From a checkpoint of a small transformer trained on Wikipedia.
Size: 12 layers, width 192, 12 heads of 32, MLP 960 ReLU, vocabulary 512, 8.31M parameters.
Architecture: learned positions, normalized queries and keys.
Training: 230M tokens, 7013 steps.
MLP neurons of a small language model. Each row is named by its layer, matrix (up: input weights) and neuron, and shows model dimensions 96-191. Each number is 50 + 10 x the weight over its row's rms, rounded and kept within 0 to 99.
After each neuron's rows, "fires after" lists the tokens most often just before its 100 highest values on Wikipedia text that the model never trained on. A number after a token or word is its count.

L7.up41:48 75 51 31 41 46 56 43 52 47 39 41 33 67 57 40 68 54 45 45 57 42 61 48 51 44 62 54 32 50 49 67 34 38 55 36 40 63 67 55 60 74 41 74 56 49 44 51 49 58 44 52 65 54 53 50 45 63 61 46 57 38 54 25 55 66 53 44 54 66 42 55 38 53 47 50 48 66 51 44 51 62 61 55 43 67 43 31 40 46 33 40 68 42 59 34
fires after: " O" 14, " in" 14, " d" 8, " of" 6, " e" 6, " In" 5

L9.up113:56 43 64 47 51 46 52 60 67 52 76 51 45 52 39 52 43 37 50 60 38 56 53 42 61 40 58 40 53 54 57 60 35 38 43 48 31 57 45 62 51 48 42 48 34 41 69 42 56 65 61 68 53 56 69 52 38 47 71 70 45 51 58 37 47 28 12 61 45 62 49 47 47 50 58 43 54 36 59 57 54 35 47 64 39 51 52 56 50 30 33 45 65 45 65 62
fires after: "en" 24, "n" 13, "p" 10, " P" 8, "v" 8, " d" 5

L8.up231:64 51 54 52 50 40 50 53 44 47 55 49 72 39 34 56 45 57 58 56 43 30 55 61 76 43 45 62 69 64 53 55 46 50 60 56 53 71 49 59 47 49 47 52 49 52 58 57 50 48 43 61 69 36 51 38 38 56 55 52 55 40 47 50 53 47 66 50 54 49 56 48 47 38 54 36 64 43 45 48 66 52 43 60 48 47 42 65 54 40 60 43 61 49 56 50
fires after: " M" 28, " K" 18, " P" 13, " m" 8, " s" 6

L7.up22:35 57 66 48 51 44 50 43 37 59 66 54 55 47 49 38 47 41 35 47 44 37 56 49 52 46 49 48 57 42 59 68 60 56 62 52 37 67 47 44 63 50 35 53 35 68 45 69 64 51 43 65 49 35 40 38 39 65 57 54 43 55 63 71 51 48 39 65 44 63 48 49 46 52 47 45 42 45 50 60 59 47 48 56 44 54 69 39 36 57 31 63 39 54 46 66
fires after: " c" 38, " C" 23, " P" 14, " p" 9, "ou" 7

L7.up305:67 50 41 42 40 54 58 44 28 45 50 58 53 44 56 43 47 59 33 45 40 51 51 66 64 56 40 37 46 38 31 49 33 35 56 53 58 70 49 53 56 50 47 51 54 54 37 56 52 56 37 49 51 39 49 55 52 51 42 58 54 54 60 30 47 39 40 69 54 44 52 53 44 58 64 41 46 61 52 53 57 60 51 51 45 61 73 59 54 52 51 51 36 56 39 55
fires after: " c" 30, " C" 22, "c" 9, "ou" 8, "x" 5, "s" 4

L7.up703:47 52 43 48 41 41 52 51 37 37 42 49 44 49 58 61 42 53 44 52 42 52 54 48 53 54 64 54 57 52 53 47 41 49 59 49 41 56 52 56 62 31 50 52 33 41 39 31 32 63 63 65 42 55 52 56 55 55 49 56 54 44 49 50 49 40 51 44 54 59 63 60 44 42 65 62 53 59 53 61 58 59 42 61 52 46 29 52 53 28 42 45 52 45 77 38
fires after: " A" 14, "g" 13, " E" 12, "E" 8, "m" 8, "c" 5

L7.up615:47 45 60 44 50 49 54 43 40 59 31 46 56 75 40 49 58 44 20 47 50 65 56 55 47 44 50 52 36 43 61 52 40 47 64 44 52 55 62 70 47 49 46 66 32 49 51 69 72 53 58 65 53 50 55 55 42 35 69 56 49 36 55 53 59 42 69 40 59 64 44 50 50 44 42 73 47 44 57 68 42 45 49 48 42 44 40 38 47 55 55 55 59 37 53 42
fires after: " A" 21, "," 17, " a" 16, "f" 14, " in" 12, "A" 7

L9.up491:51 52 42 55 39 34 57 57 38 52 60 58 47 56 45 32 47 51 52 45 46 51 46 61 49 47 58 47 49 60 61 65 33 56 54 43 46 55 34 57 59 28 48 62 40 43 48 49 41 55 48 56 47 36 59 62 32 44 49 56 69 35 66 45 52 51 40 61 50 56 55 45 42 68 44 35 53 34 55 42 56 56 54 30 37 40 74 41 46 62 49 64 45 52 38 56
fires after: "c" 23, " C" 15, " c" 15, "p" 12

L8.up122:34 40 45 46 44 54 55 51 39 41 58 52 53 49 56 57 42 73 60 48 51 49 50 50 70 40 51 44 48 54 45 53 36 38 64 44 46 74 62 53 61 53 59 52 55 66 44 51 52 70 41 57 40 41 34 70 52 53 44 56 44 53 46 63 48 47 33 70 63 32 42 47 42 65 43 54 38 32 64 63 60 64 51 56 31 38 78 59 50 60 38 52 40 60 50 47
fires after: "ran" 24, " c" 24, " T" 13, "c" 7

L7.up883:47 51 48 58 42 46 52 61 58 54 52 47 66 37 36 51 61 50 72 55 37 74 54 38 44 55 39 29 62 57 70 55 40 59 59 50 52 54 39 66 64 58 43 49 47 46 52 53 61 53 45 47 59 47 47 57 46 45 41 58 54 32 48 62 62 43 57 56 42 53 41 47 47 60 43 45 44 41 59 52 55 75 51 61 47 44 73 52 48 41 33 58 43 47 54 49
fires after: " v" 35, " V" 16, " " 13, " In" 7, "is" 4

L9.up11:42 45 56 39 64 39 57 59 51 39 56 63 55 52 42 46 57 53 43 51 54 61 38 34 53 52 47 55 55 41 50 45 46 61 70 66 44 64 44 65 32 19 39 58 44 74 61 43 35 49 59 50 49 58 59 46 44 43 57 54 41 44 52 44 48 38 25 64 61 42 62 49 43 64 50 33 53 54 56 57 57 47 56 59 48 44 45 45 41 39 46 52 59 51 65 42
fires after: "at" 12, " p" 11, "p" 10, "b" 7, "im" 6, "ed" 6

L9.up101:52 36 46 71 54 48 53 43 37 53 54 53 51 49 60 61 69 66 70 41 41 55 54 57 67 67 41 57 37 43 45 45 33 53 50 37 49 56 36 65 51 57 57 44 40 58 65 75 51 55 61 59 31 45 43 67 49 48 59 57 61 49 49 39 46 61 76 40 35 42 51 47 37 48 55 40 55 66 53 53 60 51 50 49 44 45 48 52 44 54 53 30 39 38 49 63
fires after: "in" 14, " s" 14, " S" 11, "h" 9, "r" 7, "i" 5

L6.up103:70 61 52 48 40 55 54 55 54 63 43 55 69 56 50 42 40 44 24 48 54 61 51 51 46 59 70 42 29 49 45 49 45 47 66 45 46 53 40 60 47 50 55 51 32 56 44 58 63 61 40 53 52 46 63 45 50 45 52 42 48 43 58 40 52 60 52 48 61 57 52 46 43 46 58 52 44 51 50 51 56 47 59 54 39 53 31 40 47 47 35 43 63 44 47 29
fires after: " (" 47, "-" 23, " \"" 15, "d" 5

L6.up693:74 45 56 44 46 42 55 39 46 59 33 56 66 50 47 37 51 34 46 54 46 53 58 41 63 52 55 54 36 43 60 55 53 56 62 45 43 54 58 53 55 44 39 43 35 61 39 30 54 49 56 69 49 39 43 35 39 49 53 63 56 49 50 42 63 47 48 53 42 66 54 52 52 43 49 68 57 71 49 53 38 48 46 51 54 60 33 42 50 34 54 44 48 47 70 39
fires after: " A" 19, " e" 19, " E" 10, " C" 8, "th" 5

L7.up38:47 39 44 44 51 44 55 67 57 39 58 59 32 52 44 65 57 34 56 54 42 65 58 54 41 53 46 36 52 40 58 51 51 36 54 51 52 56 45 67 45 44 41 43 52 61 70 39 34 48 36 61 61 39 54 64 47 49 49 72 37 40 47 44 61 45 33 64 33 46 40 44 50 53 74 48 44 44 52 37 64 49 50 62 61 37 70 61 46 35 26 54 46 46 64 37
fires after: "c" 36, "v" 11, "er" 9, "p" 9, "n" 5, "is" 4

L7.up80:52 44 50 46 66 46 55 64 54 51 72 50 47 52 43 30 47 52 52 48 33 63 62 37 71 43 55 47 65 57 56 69 28 57 57 47 54 57 33 80 53 61 39 40 46 52 46 64 56 48 42 44 54 54 53 59 50 41 51 58 62 35 61 34 64 57 47 43 32 65 53 50 52 45 56 35 51 38 63 54 58 61 53 44 45 52 53 68 54 59 29 53 51 48 47 54
fires after: "c" 50, " v" 10, " ex" 7, "p" 7, " " 5

L9.up764:55 63 66 41 59 33 57 54 27 63 46 65 33 36 51 67 63 53 44 45 38 54 58 48 59 65 47 51 58 40 54 52 54 60 66 46 29 46 51 34 43 52 40 50 41 64 51 46 46 50 49 54 72 31 47 58 46 28 63 58 50 43 52 27 52 43 51 29 39 60 45 50 40 47 55 29 46 58 62 77 37 36 58 69 66 56 53 53 44 41 34 48 45 56 74 57
fires after: "ed" 21, " In" 14, "==" 9, " the" 8, " in" 8, " W" 5

L9.up410:33 44 46 44 40 32 56 49 61 44 52 63 42 68 54 39 46 69 43 42 53 53 55 59 57 59 56 52 55 55 46 31 41 53 50 44 46 51 39 39 42 61 44 62 62 49 50 35 49 45 37 34 49 55 28 68 38 55 56 59 47 54 45 49 44 47 40 47 53 52 53 48 44 67 52 49 29 44 60 58 51 58 52 32 25 49 51 21 46 49 59 40 46 54 56 44
fires after: "ro" 31, "ra" 21, " pro" 12, "a" 9, "e" 6, " st" 6

L8.up823:70 68 37 44 37 39 52 42 44 51 51 60 54 43 57 56 46 55 47 45 55 41 66 59 62 45 46 52 43 59 41 57 70 55 42 55 55 54 52 24 43 53 40 50 40 43 34 36 60 62 34 37 65 63 49 49 42 49 57 49 53 41 49 40 58 50 50 23 67 51 38 32 46 58 58 42 53 59 52 53 61 50 55 26 40 68 56 52 41 58 64 39 41 51 45 54
fires after: " o" 64, " O" 14, " le" 6, "e" 4

L8.up855:50 32 48 52 30 61 52 53 47 49 44 49 50 52 43 49 62 23 57 39 35 56 55 55 28 33 53 36 55 38 56 66 52 64 63 43 53 49 57 47 35 68 48 50 55 44 62 52 56 33 46 49 64 46 49 36 54 64 45 57 48 40 65 45 69 45 49 38 42 47 51 42 42 61 26 46 56 36 46 42 55 37 60 40 54 48 43 46 51 59 41 40 56 43 66 39
fires after: " l" 25, " L" 20, " M" 12, " m" 9, " h" 8, " n" 7

L9.up16:61 25 50 39 56 42 55 60 48 48 75 42 52 45 41 35 48 58 57 65 55 56 40 43 45 48 41 43 59 36 47 44 58 33 45 48 32 71 43 63 32 33 41 59 65 47 44 37 65 52 54 58 52 63 55 49 59 59 37 50 48 45 67 38 29 34 28 58 67 53 59 62 44 58 67 56 59 50 48 43 68 52 48 51 39 39 62 49 49 44 28 50 41 50 54 41
fires after: "p" 18, "s" 17, "ul" 16, "i" 10, "en" 9

L7.up771:63 53 62 51 48 42 57 47 37 69 50 56 47 38 43 58 64 46 54 50 48 65 53 57 18 52 41 54 41 44 49 31 60 29 45 52 40 40 57 36 41 48 46 66 47 60 56 55 37 55 52 67 54 29 36 38 42 54 46 54 51 58 36 43 58 47 40 45 51 35 58 43 44 50 44 85 55 76 42 41 58 47 68 40 53 48 54 49 38 42 74 43 57 46 50 41
fires after: " to" 21, "ra" 9, "a" 9, "ou" 9, "n" 8, " n" 8

L7.up838:58 52 46 48 43 51 50 62 41 41 51 42 50 60 21 43 65 48 34 40 32 60 56 49 65 46 64 48 48 52 46 36 44 44 61 33 39 61 53 53 55 43 61 68 33 62 49 45 68 56 42 58 63 52 57 42 36 49 54 47 28 32 50 44 60 48 47 57 45 66 47 55 47 45 59 57 37 58 57 54 65 53 47 70 35 55 42 44 56 27 42 49 49 51 61 28
fires after: " |" 17, "," 11, "-" 7, "|" 7, " (" 6, "." 6

L6.up471:44 62 53 47 43 51 51 52 50 62 51 61 61 44 37 56 55 52 64 44 55 35 57 39 39 47 70 45 39 65 48 29 60 50 50 49 40 58 45 42 54 47 52 55 50 66 48 63 62 51 45 45 56 50 58 47 28 75 53 69 38 52 48 70 43 41 50 31 46 53 55 52 40 62 58 61 40 37 57 46 61 54 56 45 50 36 70 61 37 47 31 58 47 49 60 51
fires after: " d" 30, " D" 15, "|" 8, " de" 7, "r" 6, " c" 5

L8.up1:60 48 45 57 50 49 52 62 47 51 45 45 47 63 46 44 33 33 24 37 47 65 55 54 32 44 48 65 40 36 49 64 44 38 77 54 52 48 60 52 53 38 46 46 31 59 59 53 63 50 43 54 51 42 58 53 37 46 81 59 25 55 48 57 65 39 65 41 45 60 36 42 49 33 47 48 42 52 54 55 62 28 62 55 36 66 49 33 52 48 49 58 57 56 51 45
fires after: " " 32, "f" 31, " A" 7, " O" 5

L8.up900:51 60 46 49 44 44 55 62 43 47 67 37 57 43 42 42 46 58 63 51 29 60 56 45 47 45 61 26 70 57 48 63 47 49 52 49 30 61 46 47 48 66 54 60 48 61 77 43 43 50 58 53 47 58 47 58 46 52 45 71 37 59 57 50 54 30 35 38 42 68 47 43 49 56 55 38 54 61 53 58 48 67 57 53 53 26 70 60 46 37 49 53 59 38 60 57
fires after: "p" 27, "n" 18, "v" 15, "s" 11, "re" 10, "t" 4

L9.up95:48 33 61 63 56 41 57 64 46 40 57 43 53 37 52 59 49 49 55 39 59 47 50 55 56 60 25 63 54 42 44 49 29 41 59 31 53 62 41 71 48 49 46 56 32 72 60 50 45 49 35 50 50 41 30 48 53 24 39 56 47 63 54 45 41 53 41 40 38 55 53 52 48 33 52 51 52 51 56 56 50 48 54 39 41 57 46 40 47 45 66 36 56 47 65 51
fires after: " s" 47, " S" 8, "ur" 7, "k" 7, "s" 4, "et" 4

L8.up206:47 46 46 53 48 54 58 64 34 49 54 43 41 61 44 49 60 37 58 40 41 60 55 40 49 69 67 66 51 63 42 36 43 42 64 50 37 65 36 57 47 45 45 49 39 36 55 41 41 51 47 53 37 48 45 57 61 59 56 47 67 23 59 45 52 43 47 42 64 49 75 54 47 53 58 18 67 53 34 67 49 66 57 64 43 48 47 64 54 44 63 42 54 47 59 24
fires after: "a" 32, "is" 8, "m" 6, " an" 6, "y" 5, "c" 5

L8.up742:41 60 58 49 32 33 52 57 38 59 50 58 62 43 63 62 55 52 48 47 46 51 46 42 57 58 49 57 71 48 32 34 49 40 46 60 46 62 37 42 37 39 33 56 44 63 48 43 74 57 52 46 53 43 27 51 51 48 42 57 57 53 59 48 36 49 71 38 35 58 70 45 44 66 47 58 46 42 49 55 60 43 46 68 62 50 65 60 57 42 46 57 43 52 60 42
fires after: " p" 28, " H" 21, " P" 10, "c" 5

L6.up406:55 46 60 24 55 50 51 48 26 51 49 53 56 41 55 50 48 62 35 50 55 31 58 55 48 56 52 66 43 62 41 39 41 44 57 59 43 56 40 52 55 46 39 42 53 66 49 54 70 39 35 50 67 48 49 45 42 52 43 52 41 41 44 60 34 40 59 52 40 53 57 57 44 57 58 73 41 43 49 58 53 67 51 23 47 49 70 63 37 49 61 51 52 50 54 38
fires after: " T" 14, "e" 13, "|" 12, " c" 9, "S" 7, "==" 7

L9.up336:52 59 55 43 55 26 51 37 49 41 52 50 39 35 52 56 59 64 34 60 69 54 54 59 66 51 66 51 61 41 53 52 31 44 52 55 29 37 54 51 45 36 46 65 17 50 74 35 54 59 55 41 49 49 57 49 39 60 55 52 43 48 37 44 31 54 38 44 40 73 57 38 44 37 44 53 46 54 57 49 54 44 50 51 64 40 53 56 48 38 39 58 52 46 62 52
fires after: " the" 14, " P" 13, " p" 12, " an" 7, "p" 6

L9.up218:60 37 45 50 50 48 62 44 47 65 56 51 56 57 69 50 39 42 59 53 48 43 42 54 46 54 39 52 50 29 27 61 43 39 33 64 47 37 55 58 36 53 52 57 57 60 73 50 56 44 51 71 53 47 54 58 37 47 31 56 36 68 44 35 51 36 49 38 47 50 53 45 38 51 47 53 60 61 31 31 52 52 55 41 43 53 52 39 49 57 58 52 58 36 34 57
fires after: "l" 23, " st" 19, "t" 12, " St" 10, "ot" 5

L9.up112:57 36 48 50 61 50 57 57 39 57 69 55 53 41 48 44 62 63 41 54 61 55 34 44 50 50 57 49 32 45 51 59 37 52 71 28 50 50 50 61 51 58 45 52 47 49 60 52 65 67 46 61 37 58 64 70 53 50 40 44 52 55 57 32 44 51 46 43 40 50 50 59 44 59 52 58 49 75 47 50 64 64 58 52 51 41 68 45 37 42 40 37 42 48 52 35
fires after: " re" 62, "s" 7, "e" 6, " s" 6, " S" 5

L8.up324:47 64 55 52 54 46 53 53 47 49 71 62 52 35 47 49 35 55 48 49 42 39 53 49 46 44 59 48 35 51 48 68 47 64 58 51 50 45 47 64 66 29 37 62 31 57 49 70 42 51 41 60 66 59 56 37 40 53 40 45 64 44 46 50 39 47 37 48 61 49 43 45 44 49 35 53 39 40 73 50 56 54 39 65 43 33 55 51 42 46 37 74 64 47 64 67
fires after: " a" 24, "id" 12, " A" 9, "c" 9, "en" 8, " c" 8

L6.up510:72 53 42 51 51 37 55 56 55 53 47 40 51 28 43 47 42 56 68 50 39 43 55 56 42 51 37 41 49 52 50 44 59 47 42 61 45 58 37 62 32 44 42 52 52 50 65 63 29 57 76 53 60 69 45 48 52 39 52 43 41 48 49 52 45 57 32 54 57 48 47 41 45 39 49 45 58 50 40 57 40 67 49 47 55 54 65 61 47 53 28 45 57 44 48 64
fires after: "v" 27, "ov" 17, "k" 16, "n" 11, "av" 5, "s" 4

L6.up65:58 42 49 47 53 46 55 42 42 50 58 52 52 52 42 51 49 63 41 46 58 43 46 52 67 47 52 47 47 34 56 44 42 47 45 54 42 53 47 46 38 61 48 48 49 53 30 38 47 58 46 47 48 51 44 61 54 37 49 60 51 45 41 51 51 50 48 68 32 61 60 64 47 46 47 50 41 37 62 65 53 35 52 41 52 50 44 56 49 30 54 49 53 49 67 35
fires after: " the" 23, " Un" 12, " I" 11, "ation" 11, "it" 11, "st" 8

L9.up850:45 46 54 47 31 54 53 32 39 60 52 47 54 59 48 43 46 69 29 52 53 54 58 69 60 39 51 54 32 43 52 44 50 40 48 52 40 46 45 53 51 74 46 51 30 52 61 38 55 60 53 57 64 54 37 68 52 37 62 65 78 43 45 30 69 50 67 41 55 46 43 52 53 49 60 53 54 55 72 65 56 42 60 51 61 56 35 45 37 46 50 30 39 60 53 52
fires after: " " 45, "1" 24, "u" 14

L8.up185:62 64 66 47 34 51 56 35 37 63 65 54 55 45 48 60 36 36 45 57 46 51 44 47 59 58 46 73 52 29 38 56 48 44 50 67 34 63 54 45 52 55 53 65 57 69 38 62 76 43 55 51 48 47 43 49 41 49 41 62 41 57 50 39 45 68 61 54 39 52 58 47 40 55 77 58 55 52 38 36 53 44 51 38 41 43 63 62 43 58 55 36 50 41 23 45
fires after: "e" 21, " T" 8, "ot" 6, "ic" 5, "|" 5, "l" 5

L9.up286:71 52 40 49 32 54 47 58 60 69 49 61 65 56 39 36 39 30 66 57 56 61 57 63 59 56 52 50 76 51 64 50 72 44 61 45 56 48 49 61 42 49 33 55 58 53 53 48 49 69 61 50 50 44 49 59 42 44 55 55 44 55 48 51 62 18 37 52 57 31 50 45 47 61 63 40 67 44 32 50 43 64 65 46 60 44 54 66 51 50 43 46 59 53 43 48
fires after: "v" 18, "m" 12, "om" 10, "k" 10, "ad" 9, "av" 6

L7.up449:69 52 53 58 40 41 56 60 49 69 59 50 66 40 38 55 47 39 77 53 40 42 51 52 36 37 44 49 47 43 45 52 63 35 44 59 49 47 47 55 42 34 49 33 58 59 59 55 31 43 64 71 66 49 52 45 50 42 38 62 51 43 51 45 48 34 39 51 58 40 54 43 45 64 52 53 50 37 32 49 36 52 58 68 47 53 51 64 42 44 62 45 51 40 49 58
fires after: "k" 15, "av" 15, "n" 11, "ad" 11, "ak" 8, "en" 8

L7.up215:64 50 56 54 51 42 52 44 43 62 68 62 68 52 59 56 49 55 56 53 38 58 52 46 71 60 52 48 74 58 52 58 55 56 53 55 42 73 42 58 63 30 40 53 46 55 44 55 61 40 50 66 56 46 67 53 46 59 39 51 41 48 45 58 41 47 63 48 55 64 63 60 46 62 61 41 43 42 42 52 59 31 50 58 45 49 64 53 45 45 38 42 44 52 52 52
fires after: " p" 19, " M" 18, " P" 16, " h" 5, "ol" 5

L8.up425:64 39 47 52 49 38 55 47 33 41 56 45 62 43 41 47 28 59 55 58 59 60 59 63 63 57 56 67 67 51 41 41 51 49 38 73 47 52 38 48 45 70 46 46 55 54 57 49 48 68 59 39 64 58 46 56 38 42 47 42 44 50 45 49 46 67 41 43 49 51 60 32 47 23 43 47 57 58 47 54 39 61 46 28 55 52 60 43 41 37 44 65 53 34 49 45
fires after: "re" 20, " se" 16, " O" 11, "e" 11, "le" 9, "ist" 8

L6.up25:68 45 50 59 40 42 58 27 46 70 55 62 38 49 63 58 58 58 55 39 56 30 49 58 44 62 34 59 50 51 43 26 70 44 46 57 42 50 63 41 33 49 40 52 58 37 38 63 34 55 49 61 58 39 40 47 45 53 53 56 54 50 58 57 51 40 55 27 49 47 51 49 44 25 63 57 44 72 56 40 46 34 61 45 50 51 50 63 48 54 57 52 37 40 33 55
fires after: " he" 17, "ro" 15, "re" 12, "ou" 11, "ra" 10

L7.up585:54 45 40 36 34 31 56 29 35 49 47 37 47 45 46 39 62 47 46 49 40 45 50 55 40 51 43 55 45 51 39 51 33 43 63 51 30 58 46 59 44 71 41 65 39 61 59 42 48 64 62 55 50 45 47 62 45 48 65 57 61 45 58 21 55 66 63 31 46 60 57 57 45 52 61 44 56 78 50 40 53 44 50 58 37 55 52 42 44 51 48 44 53 49 63 38
fires after: " o" 26, " " 10, " R" 9, " O" 7, "ec" 7, " D" 5

L7.up604:51 41 66 45 37 37 54 54 44 57 57 46 43 45 39 61 61 52 48 47 45 73 51 62 55 52 45 32 58 55 53 57 35 52 51 57 42 62 30 47 65 56 49 48 33 69 76 46 48 60 59 51 57 45 56 42 38 60 55 76 49 46 51 39 51 47 55 44 28 54 27 44 52 40 63 26 49 57 61 39 57 56 51 53 49 48 45 57 45 40 48 55 55 42 47 47
fires after: "v" 23, "n" 16, " e" 12, " d" 8, "is" 7, " o" 5

L7.up136:65 62 57 37 54 50 55 41 33 37 40 49 51 49 53 57 41 50 30 47 46 48 54 53 67 50 50 55 44 44 53 42 44 37 57 59 38 50 56 51 56 64 48 67 44 46 38 40 61 64 43 80 54 58 42 48 48 58 67 49 73 57 47 41 52 55 61 40 44 80 50 55 40 43 70 61 57 66 59 62 48 49 40 55 49 63 53 43 43 45 31 51 47 41 58 32
fires after: " e" 38, " E" 21, "E" 9, "ff" 6, " In" 6, " " 5

L8.up337:61 46 65 49 58 39 54 56 48 54 53 55 62 35 53 70 71 46 46 33 45 52 57 55 26 44 50 47 33 69 53 71 38 61 57 53 61 58 43 61 51 63 37 61 28 50 50 49 46 45 37 32 57 57 48 32 42 45 67 56 53 33 56 37 41 45 52 33 24 60 47 50 45 41 49 37 45 49 64 35 59 53 49 40 57 52 62 60 39 46 41 47 63 41 48 36
fires after: " s" 24, " e" 11, " d" 9, " an" 7, " p" 7

L7.up350:63 54 59 47 34 40 54 36 47 52 59 47 61 58 48 54 54 48 34 50 47 48 47 56 39 46 42 42 48 61 45 50 37 50 55 70 47 51 42 55 44 55 46 51 25 41 67 65 61 60 59 52 53 54 48 53 37 41 81 57 57 45 47 23 53 55 59 32 56 56 31 35 45 33 49 49 47 51 54 29 61 44 57 40 44 48 47 51 47 40 40 48 61 41 40 47
fires after: " d" 25, " re" 20, " o" 16, " O" 12, " R" 10, " D" 6

L7.up606:54 44 51 61 56 57 53 32 36 52 53 43 35 58 45 37 47 59 66 47 54 56 52 51 55 62 43 52 52 31 36 46 43 34 46 59 55 54 49 43 33 58 51 60 59 45 68 64 54 71 53 38 56 47 43 65 40 38 38 55 40 42 45 41 57 64 54 57 50 44 65 41 41 44 40 51 46 45 55 52 54 51 54 29 41 38 62 54 53 73 53 52 54 53 21 45
fires after: " se" 22, " l" 14, "e" 10, " L" 10, "l" 6, "c" 6

L6.up350:36 59 45 41 52 57 54 52 43 38 44 39 40 56 36 56 57 53 57 46 30 74 55 53 44 68 31 47 49 56 41 48 49 41 52 46 38 64 56 56 59 39 58 61 49 58 52 40 52 56 43 60 48 73 59 61 59 51 61 55 65 37 52 32 67 35 61 56 57 32 60 58 49 47 41 44 46 61 71 49 41 52 58 61 60 47 62 51 42 41 49 41 36 64 75 57
fires after: "9" 17, "2" 16, "1" 14, " " 14, " in" 11

L7.up420:42 59 54 49 47 34 54 40 62 49 62 63 57 38 39 63 70 62 58 44 46 48 49 61 62 66 54 37 56 36 55 60 63 60 40 46 34 41 55 43 50 76 46 44 49 64 54 34 47 45 48 48 48 52 51 69 50 47 57 73 58 46 25 39 51 51 40 40 62 38 50 51 46 51 47 58 48 51 60 37 58 26 58 51 67 39 32 55 45 37 62 43 35 57 61 47
fires after: " " 21, "ed" 13, "1" 11, " the" 11, "at" 7, "it" 5

L8.up115:53 44 69 42 56 29 49 50 46 59 68 49 44 38 52 57 49 57 57 54 58 59 53 40 65 60 51 42 58 46 48 47 64 45 46 57 30 57 49 52 48 19 49 56 33 44 73 45 71 51 65 67 66 52 70 57 35 56 64 63 23 40 44 48 42 41 34 50 56 53 52 47 46 64 61 53 49 44 49 51 68 58 56 52 48 48 39 54 47 51 39 52 54 53 69 50
fires after: " p" 42, "en" 16, "ed" 9, "st" 8, " a" 6, "p" 5

L6.up605:48 52 48 36 51 32 51 54 33 61 42 16 46 49 50 63 40 79 40 46 71 41 56 52 35 41 55 58 50 47 42 69 55 53 72 36 62 53 55 67 40 59 49 45 56 32 32 46 58 51 41 46 55 59 46 67 46 51 46 51 44 25 57 61 46 50 58 22 51 56 46 55 50 56 64 52 42 71 49 55 41 48 58 30 37 57 39 50 42 51 49 41 67 41 67 38
fires after: "e" 16, "h" 13, " O" 9, " ex" 7, " in" 6, " wh" 5

L8.up336:46 47 59 52 37 48 56 48 48 54 36 48 62 55 63 57 75 46 36 58 32 64 44 57 53 35 40 29 45 43 58 53 43 62 53 46 41 50 52 57 38 54 51 60 50 34 62 68 53 49 53 46 58 42 56 26 41 49 47 52 40 47 57 37 57 45 74 47 44 57 54 52 43 60 45 45 52 31 42 49 64 26 44 59 55 53 50 61 53 45 55 39 84 49 46 46
fires after: " C" 14, " G" 12, " L" 11, " w" 10, " M" 8

L6.up466:65 40 57 36 52 46 51 32 50 42 40 64 49 43 51 47 39 58 44 54 50 52 54 60 59 63 38 63 47 41 48 40 57 43 61 58 38 51 53 60 27 58 51 71 38 49 45 60 65 64 48 42 46 49 39 46 49 34 61 53 50 43 31 48 68 66 49 55 33 51 59 39 38 58 54 52 54 72 43 50 49 41 41 42 33 46 44 53 48 65 56 45 35 47 52 55
fires after: " |" 60, " T" 11, "|" 9, " S" 5

L8.up919:50 67 69 52 33 37 57 41 55 44 45 33 60 63 53 59 54 40 35 45 48 46 57 81 45 30 39 63 39 55 28 41 39 54 54 54 38 40 60 45 37 74 38 64 51 40 41 50 64 58 35 43 54 57 27 57 36 51 56 55 45 48 47 46 53 66 51 35 54 62 53 34 48 56 51 45 52 62 60 50 56 49 52 35 41 58 45 28 46 44 54 42 53 48 57 46
fires after: " o" 41, "ro" 11, " O" 10, "e" 9, "os" 6

L9.up435:36 61 53 53 47 19 57 48 47 67 61 61 27 54 50 60 54 63 35 51 49 54 59 35 55 66 55 58 50 52 46 58 52 33 59 42 30 74 44 49 72 35 53 53 36 61 52 58 59 59 45 62 50 42 60 39 39 40 57 62 50 36 61 46 45 37 40 67 39 65 56 42 48 69 64 49 54 39 55 42 56 64 47 53 40 36 67 37 39 43 46 42 44 61 63 47
fires after: " P" 17, "p" 13, " p" 13, "ec" 10, "at" 6, " in" 6

L7.up21:48 54 67 32 55 48 52 32 54 31 50 55 61 52 49 41 60 48 47 52 37 58 55 58 59 39 51 46 45 49 46 62 47 55 56 26 37 56 48 56 54 53 50 62 27 48 44 56 66 53 38 41 68 36 54 39 46 55 47 23 32 36 53 35 41 57 61 47 58 65 56 55 43 39 47 66 43 40 52 43 45 58 56 61 39 54 46 44 52 46 29 44 40 48 68 34
fires after: " in" 23, "," 10, " (" 8, " of" 8, " the" 7, " \"" 5

L6.up622:57 67 57 40 49 48 51 58 38 46 48 41 44 64 34 58 56 69 72 50 45 73 55 53 46 53 48 55 37 45 42 53 49 62 48 37 41 54 80 40 46 49 52 47 53 54 51 36 53 42 45 67 46 67 47 52 59 51 65 59 52 41 55 56 62 38 47 59 49 29 28 54 54 44 45 63 45 70 54 50 46 52 51 65 52 60 38 37 48 42 46 38 39 55 67 45
fires after: "1" 27, "2" 16, " in" 13, " " 11, "9" 10, "0" 5